config.toml
num_attention_heads = 8
attn_scale = 0.102
parallel_block = false
init = "normal"
init_std_down = 0.00522
beta2 = 0.95
final_lr_fraction = 0.0
doc_mask = true
dataset = "wikipedia_en"
MLP neurons of a small language model. Each row is named by its layer, matrix (down: output weights) and neuron, and shows model dimensions 512-575. Each number is 128 + 32 x the weight over its row's rms, rounded and kept within 0 to 255. A neuron's up and down rows have the sign that makes its largest values positive.
After each neuron's rows is what it responds to, as a language model described it from the Wikipedia text at the highest values.

L3.down1160 [113 117 125 103 151  87  92 159 150 121 141 196  97  77 181 137 153  92 141 115  80 108  94 156 109 146 122 143 113 133 134 116 137 159  20 155  98 158 169 122  90 142 143 152  95 174 220  82 161 149 110 145 141 176 150  52 177 184 155 107 103 142 124 186]
Final pieces that finish a split word or year, such as 201→3, investig→ations, Dres→den, plus reporting verbs like released, told and table headers like Notes.

L2.down562 [ 29 121 131 119 159  85 116 138 140 166 143 139 115 150 135 149 123 149  83 118 115  80 136 156 162 156 140  86 112  96 145 126 255 166 156 108 159 160 148 153 112 143 104 127 103 127 123 120 122 111 184 112  76  47 130 174 187 125 168  93 118 164 117 165]
Single digit tokens inside multi-digit numbers or after decimal points, mostly 5, 6 or 7, in statistics and tables (43.5, 235, 1262).

L2.down913 [133 159 139 146 111 141 158 167 166 127  50 143 103  95  80 183 129 133 104  75 170 144 109 153 139  99 159 125  58 122 100  96 125 128 135  57 144 123 112 155 124 140 147 171  75 197 171 135 137 117 161 106 108 168 127 181 125 162 119 121  91 111 199 106]
Words naming a portion or amount, often before "of", such as part (of the team), one of, two, several, small, per, single.

L2.down225 [107 108  65 139 105 133 114 113 112 144 107 158 140 115 137 132 144  87 153 150  64 135  68  63 137 174 150 115  57 153 131 135 116 129  68 135 131  91  98 108 126 121 103  27  86 156  84 140 116 139 116 110  82 183 132  98 124 135 145 151 139 132 110 162]
Single digits in the middle or at the end of four-digit years, often birth–death dates, as in 19|5|3, 201|4, 196|4; occasionally other word-piece tokens.

L4.down58 [151 122 117 133 131 127 111  82 134 136 168 138 173  83 129 107  90 159  94 105 112  86  80  93 152  85  73 145 126 211  66 127  88 140 115  77 140  82 115 159 135  91  82 129  42 176 143 134 135 173 155  95 122 142 108 121  92 190 107 104 134 142 139  95]
Mostly "of" inside multiword proper names such as House of Representatives, Order of Merit, Society of Illustrators; also "in" after verbs like released, and digits or first names in tables.

L4.down1155 [ 77 159 147 113 177  82 132 107 134 105 175 172 118  99 144 192 111 110 147 104 139  85 142 117 125 115  96 104 203 112 164 133 141 125 155 131 114 149  86  70 131 162 167  98 193 177 228 129 124 198  96 184 126 107 142 138 111 142 108 163 183 129 161 160]
Period after the abbreviation "No" (No. 13, Reference no.:), colons and table pipes ending fields or cells, plus scattered mid-word pieces (sh-ar-ply, anal-og).

L3.down1242 [120  79 101 186 153 151 100 113 124 118 131 109 164 160 131 107 114 100  89 186 157 132 170 137  93 119 140 118 139 139 139 129 148 168 113  98 120  91 154 104 130 150  94 119 147 103  32 117 108 105 106 133 170 137 101 154 130 211 142 141 112 100  84 110]
Tokens inside or ending proper names of schools, sports venues, clubs and churches, e.g. Field, College, Center, and the 's of St Andrew's.

L4.down1403 [147 176 105 164 142 136 147 123 100 165 186 123 111 137  85 187 117 109 103 144 124 185 154  93 135 123 174  91 121 100  92 123  97 132 134  93 125 145  82  96 153 112  87 110 115 197  66 109  66  96 104  96 200  65 150 180 106 181 118 154 151 160 101 162]
Plural suffix pieces closing nouns, mostly for people or groups, such as the -s in MPs, -ates in delegates, -ators in commentators, -ians in comedians, also whole plural words like Americans.

L3.down485 [142 187  76  92 130  69 137 165 184 119 108 138 100 155 130 118 133 127 143  61  82 176 137 162 175 149  71  75 152  95 164  70 197 150 121  99 139 133  77 109 137 186 107 157 108 103  96 135  59 120 176 140 118 122 121 141 107 147 155 140 133 100 159 148]
Conjunctions, commas and verbs that come right after a long noun phrase or clause ends, marking where the next part begins, e.g. while, and, were.

L4.down1052 [107  64 116 147 122 135  96 102 129  99  82 137 113 106 149 149 116 104 110 105 122 145 173 100 106 121 138 118 173 162 189 126 111 125 137 126  88 145 172  90 101 171  92  80 183 142  51 143 147  80  87 159  99 103 103  73 150 115  80 168 107 148 120 123]
The day digit or the comma right after it in dates, mostly inside Wikipedia table rows, e.g. "February 21," "June 26", "April 3,"; weaker on other digits and commas in table cells.

L3.down211 [103 103 127  39  99 146 152  96 106  86 134 111 127 136 169  82 151  88 117 130  97 142 119 155 161 169 121  88  85 124 131 103 198  81 163 186 146  92  75 177 128 114 153 151 110 115 111 130 162  67 109 163  80 146 145 130  99  91 132  68 148 132 130 222]
Tokens that finish a predictable unit: last digit of years like 200-0, word endings like anticip-ated, and second halves like New Jersey, gold medal.

L3.down1207 [191 165 170 127 141 128  94 156 121 138 114 143 129  99 116 122  85 130 139 113  71 146 155 122 102 176 105 123  87 119 178 176 141 137 103 106 128  97 111 175  87 123 150 164 108 159 139  83 152 154  82 144 141  87  92  91 146  91  79 118 165 143 198  98]
Prepositions tying a head word to a following noun phrase, as in part of, known for, involved in; also dashes and decimal points inside numbers, as in 1954–1956, 50.55.

L2.down395 [161 140 164 111 158  69  99 100  73 101 118 117 146 107 171 223 172 170 137 173 189 156 116 157 140 105 137 121  90 149 134 150  79  98 165 141 163 111 160 138 125  83 118 128 115 160  79 151 125 110 101 136  93 146 143 130 122 110  92 104 115 132 149 141]
Opening pieces of longer, multi-token words, mostly the prefix Un/un (Uncial, Unless, uninjured), also name or word starts like Sch(midt), Rut(land), Techn(ological), with a few whole words such as foreign.

L4.down1015 [ 74 194 186 140  93  86  70  94 149 163 178 105  78 157 173 110  94 134 132  91 117 189 116 147 171  79 180 137 126 129  99 103 109 102 109 107 169 100  96 116 133 118 147 143 133 124 144 119 132  56 142 180 118 138 113 105 130  97 171 143 165  81 137 131]
Prepositions or participles completing set phrases in biographical and encyclopedic text, mostly "served on", also "elected to", "known for", "native to", "directed by".

L3.down1424 [143 158 108 138  76 166 115 122 118 104 107 149 170  79 126  50 121  69 147  73 105 178 105  75 124 118 130 138 107 148 116 145 161  99  90 119 102 117 103 162 135  73 186 122 109  27 124 136 108  66 194  96  63 148 188 160 107  66  96 161 114 149 171 167]
Fires on the final piece of a year or decade, such as the s in 1970s/2010s or the last digit of 1965, plus some word-final suffixes.

L4.down571 [201 104 163 125 121 165 153 179 123 124 111 110  80 171  98 128 134 113 154 145 129 134 137 136 177 143 106 127  98 136 112 132 194  92 135 138 101 104 138 111 105  94 154 188 151  82  57 101 153  78 188 104  79 113 127  99 120  96 149 118 122 149  95 176]
Words in biographies just before a named employer, school or field, e.g. "degree from", "Professor of", "executive director", "Propaganda Department".

L4.down928 [102 157  71 128 116 159 125 119 206 186 143 173 115  73 109  74 103  94 138 121 109 128 112 113 180 206 153 123 113 145 152 147 113  85 147 139 146 150 118 140  97  92 150 131 130 144 116  49 178  97 135 122 125  70 132 160 110 117 127 124 150 115 115  94]
Tokens that build historical dates, eras, rulers and nationalities in history prose, such as the s of 1960s, century, date back to, Venetian, papacy, and ruler.

L2.down1066 [129 126 142 175 107 124 138 119 132  92 117 166 106 137 139 127  72 130 196  84 150  89 170 134  88  97 114 137 154 149 117 166 111 162 155 148  86  81  90 172 147 178 121 139 117 100 185  68 180 140 158 154 147 123 130 159 127 151 138 168  94 135 144  88]
Superlatives after "the" (highest, lowest, largest, best) and "High" in proper names such as High Court, High Street, High School.

L2.down7 [178  73 151 100 138 123 160 132 130 133 167 126 149 135 114 141 181 125  75 153 180 153 126 178 126  93  86 157  96 103 174 102  97  78  89 133 143 115 113 136 177 129  69 126 118 168  92 100 127  82 156  93 136 145 112 179 141 171 125 106 126  44  81  94]
Main verb right after a subject in biographical or career narratives, stating role, status or outcome: remained, became, won, served, held, as; also "Running" in film credits.

L2.down76 [137 128 136 150 112 128  99  94  99 121 109 123 126 140 128 130 169  93 123  82  99 125 187 145 154 119 112 149  78 126 161  92 143 109 155 165 195  61 141 142 154 162 110 126 105  94  65 102  78 142 143 140  97 159 101 106  76 141  78 131 127 134 159  97]
Final head nouns of noun phrases naming institutions or groups of people, e.g. University, Society, Council, College, Foundation, and plural people-word endings such as ancestors, editors, boys.

L2.down1289 [ 92 136  24 142 114 100 117  86 106 144  73 131 101 151 103  77 138 176 132 142  93 184 128 120  91 145 146 136 103 108 155 180 176  79 160 131 153  93 120 143 117 170 130 108 129 100  75 115 128 150 103 162 118 121 182 170 137 136 147 140 150 166 173 132]
Tokens at the start of encyclopedia articles: "is" after the title subject (Vinton is, Speed Farm is), and breaks closing intro or population sentences.

L3.down155 [114 138 149 194 102 106 176 103 186 148 169  96 169 148 133 141 126  93 128 119 125 104 167 115  94  30  89 171 127 112 156 149 161 115 167  88 108 135 187 137 107 134 127 139 131 101 171 103 162 133 107 103 136  99 160 132 124 184 110 105  46 125 120 153]
Mainly the period in "No." before a chart or rank number (reached No. 4 on Billboard); weaker on digits and colons in infobox fields.

L2.down1057 [142 103 106 119  90 126 120 115 165 146 140 138 186 139 123 194  52 122 106 120 175  70 103 136 192 180 166 151 101  46 163 100 145 109 135 162 155 104 154 132 135 133 101  69 101 148 114 141 146 131  93 137  89 142 154 133 115 175 144  77 159 163  71 128]
Mostly the digit 0 inside four-digit years (the 0 in 1990, 2000, 2009, 1980s), in lists and prose, plus occasional other year digits and math signs.

L4.down867 [149  86 103  61 117 173 133  94 126 108  74 198 144  73 128 109 158  89 107 152 102 121 192 156 132 164 140 129 149 120 153 181 163  98 140 124  83 192 149  98 177 113 176 107 103 147 106 125 152 140 122 176 139 103 144 179 128 122 157 118 155 165 134 123]
Head nouns closing names or mentions of buildings, institutions and venues, such as Museum, House, Hall, College, centre, temples, square.

L3.down207 [134  99  97 157  97 144  94 110 143 124  68  73  72 115 127 116 157 130  80 115 140 128 117 128 115 117 127 151 144 118 123 128 142 124 147 108 166 125 139 148  35 135 136 111  99 180  44 122 130 131  45 118 165 135  86 119 101 114 111  68  90 160  88 140]
Commas right after a city, county or township name and before its state, such as Lafayette, Louisiana and Irvine, CA; weaker after person or organization names in lists.

L2.down1021 [116 128 166 165 186 143 170  96 174 144 156 104  75 130 163 131  93 127  89 123 102 126 169  93  76 198 142 154  83  92 175 141 187 102 113 154 104 128 109 138  91 189 139 126 154 144  30 137 121  79  79 131 146 142 146  73 104 180 133 113  64 128  85 120]
Space before a year after day and month, plus table separators and sports-career words like contract, lineup, finished, mostly in sports results.

L4.down377 [163 104 131 109 111 159 155 153 122 121 102 145  89 157 152 116 172 161 188 125 110 158  85 163 160 150 165 127 100 136  86 116 205  71  50  41 152 159  95 115 140 162 123  45 209 151  59 141  77 135 138 132 156 173 141 128 114 136 150 137 131 155  97 163]
Boundary tokens ending a long noun phrase, list item or caption: commas, "and", "),", line breaks, header "===" (e.g. "kinase (MAPK), and"); also decimal digits in tables.

L2.down988 [161 114 149  65 117  74  82  69  74 115 128 127 146 151 137 139  90 139 106  94 131 107 188 144 141 150  78 130 123 118 141  56 132 114 126 129 105 133 115 136 162 100 102 166 126  66 126 131 119  78 109 168 107 147  84 121 142  81 141 176 148 137 137 142]
Time and sequence adverbs placed after a subject or auxiliary and before the main verb in narratives, such as soon, then, eventually, later, also, still, and turn in "in turn".

L4.down604 [ 75 117 124 158 155 137 177 145 223 135 163 150 141 130 130 147 115  69 152 117 157 174 100 104  93 143 100 123 176 166 139 110 179 118 118 107 161 133 200 143 114 109 139 139 108 156  53 139 111 181 109  76 147 110 120 142 103 149 127  82  98 109 126 152]
Final pieces that complete a split word or number, mainly the last digit of years (201|8, 194|3) and the suffix er (review|er, murder|er), plus some song-title words.

L4.down142 [130 209 109 177 119  57  86  90 143 131 104 123 137 122 150 117 147 120 148  95 134 105 125 114 108 150 126 120 159 116 124 155 160 113 104  99 165 105 109 144 137 119 136 192  88 122  53 129 170 125 168 169 154 142 156  85  89  71 109 104  98 136 116 174]
Mainly the space token before a four-digit year in full dates (e.g. "6 March 2025", "August 22, 2011"), also "==" section headings and word-initial "b" pieces (bans, bugs).

L3.down177 [145 117 127 114 122 137 142 128 146 109 140 149 125 117 168 110 178 118 148 235 105 131  79 108 155 105 150 123 174  88 144  52 144 142 139 130 156 123 120 111 164 158 176  81 130 141  82 159 124 149 145  68 106 129 128 137 164 128 173 105 147  87  86 125]
Final token or word-piece that completes a noun phrase, often a name or a head noun after "the", usually followed by a comma or period, such as Ron-ettes, Khan-ate, the movie, the police station.

L4.down1226 [184 136 164 139  96 135 117 117 173 160 128 144 104 186 107  46 111 113 137  98  95 137 155 138 117 124  99 117 133 156 193 169 113 121  69 162 182 136 127  86 136 150  74 198 132 152 170 134  78  93 113 108 162  47 189 132 173  79 136 101 187 122 128 113]
Non-initial digits inside multi-digit numbers in tables, dates and stats (7'6'.3%, 5'8'7, 198'6'), plus some word pieces (disapp-oint) and opening quotes.

L3.down1104 [149  96 117 132 157  96 142 134 111 144 122 100 132 153 108  95 105 181  96 147  96 109 121 149 193 154 156 131 145 144 117 192  95 171 162 142 155 110 142 137  79 115 138 158 100 177 179 118 165 118  83  84 124 145 152  95 165 195 136 123 140 143 109 131]
Later digits inside multi-digit numbers, often just after a decimal point or comma, in census figures, election tables and measurements (2.2→4, 1,00→8, 25.→8), plus some table pipes and bullets.

L3.down892 [128  96 141  81 102 165 112 134 159 108 146 180 109 153  79 165  94 127  99 158 115 140 131 124 117 152 139  62  71  98  88 101 138 180 147 148 100 100 146 153  97 157  94 156 184 143 155 107 118 120 157 123 102 135  42 146 214 148 157 155 166 106 116  98]
Verbs or verb pieces in biographical career narratives that set up a following preposition or object, like practiced, serves, relocated, remained, moved back; also "of" after nouns like Faculty or course.

L3.down483 [113  66 155 111 103  87  95 195 159 104 181 150 127 160 157 160 120 143 166 124 130 117 144 146 154  84 112 136 148 176 109 130  89 128 173 150 104 166 140 145 131 143 168 155 129 124 122 158 103  77 114 145  64 140  86 156 152 145 110 133 133 156 111  85]
Prepositions inside institution names (Institute for, School of, University of) and the first pieces of split words (un-released, v-logger, s-aboteur), often in lists or tables.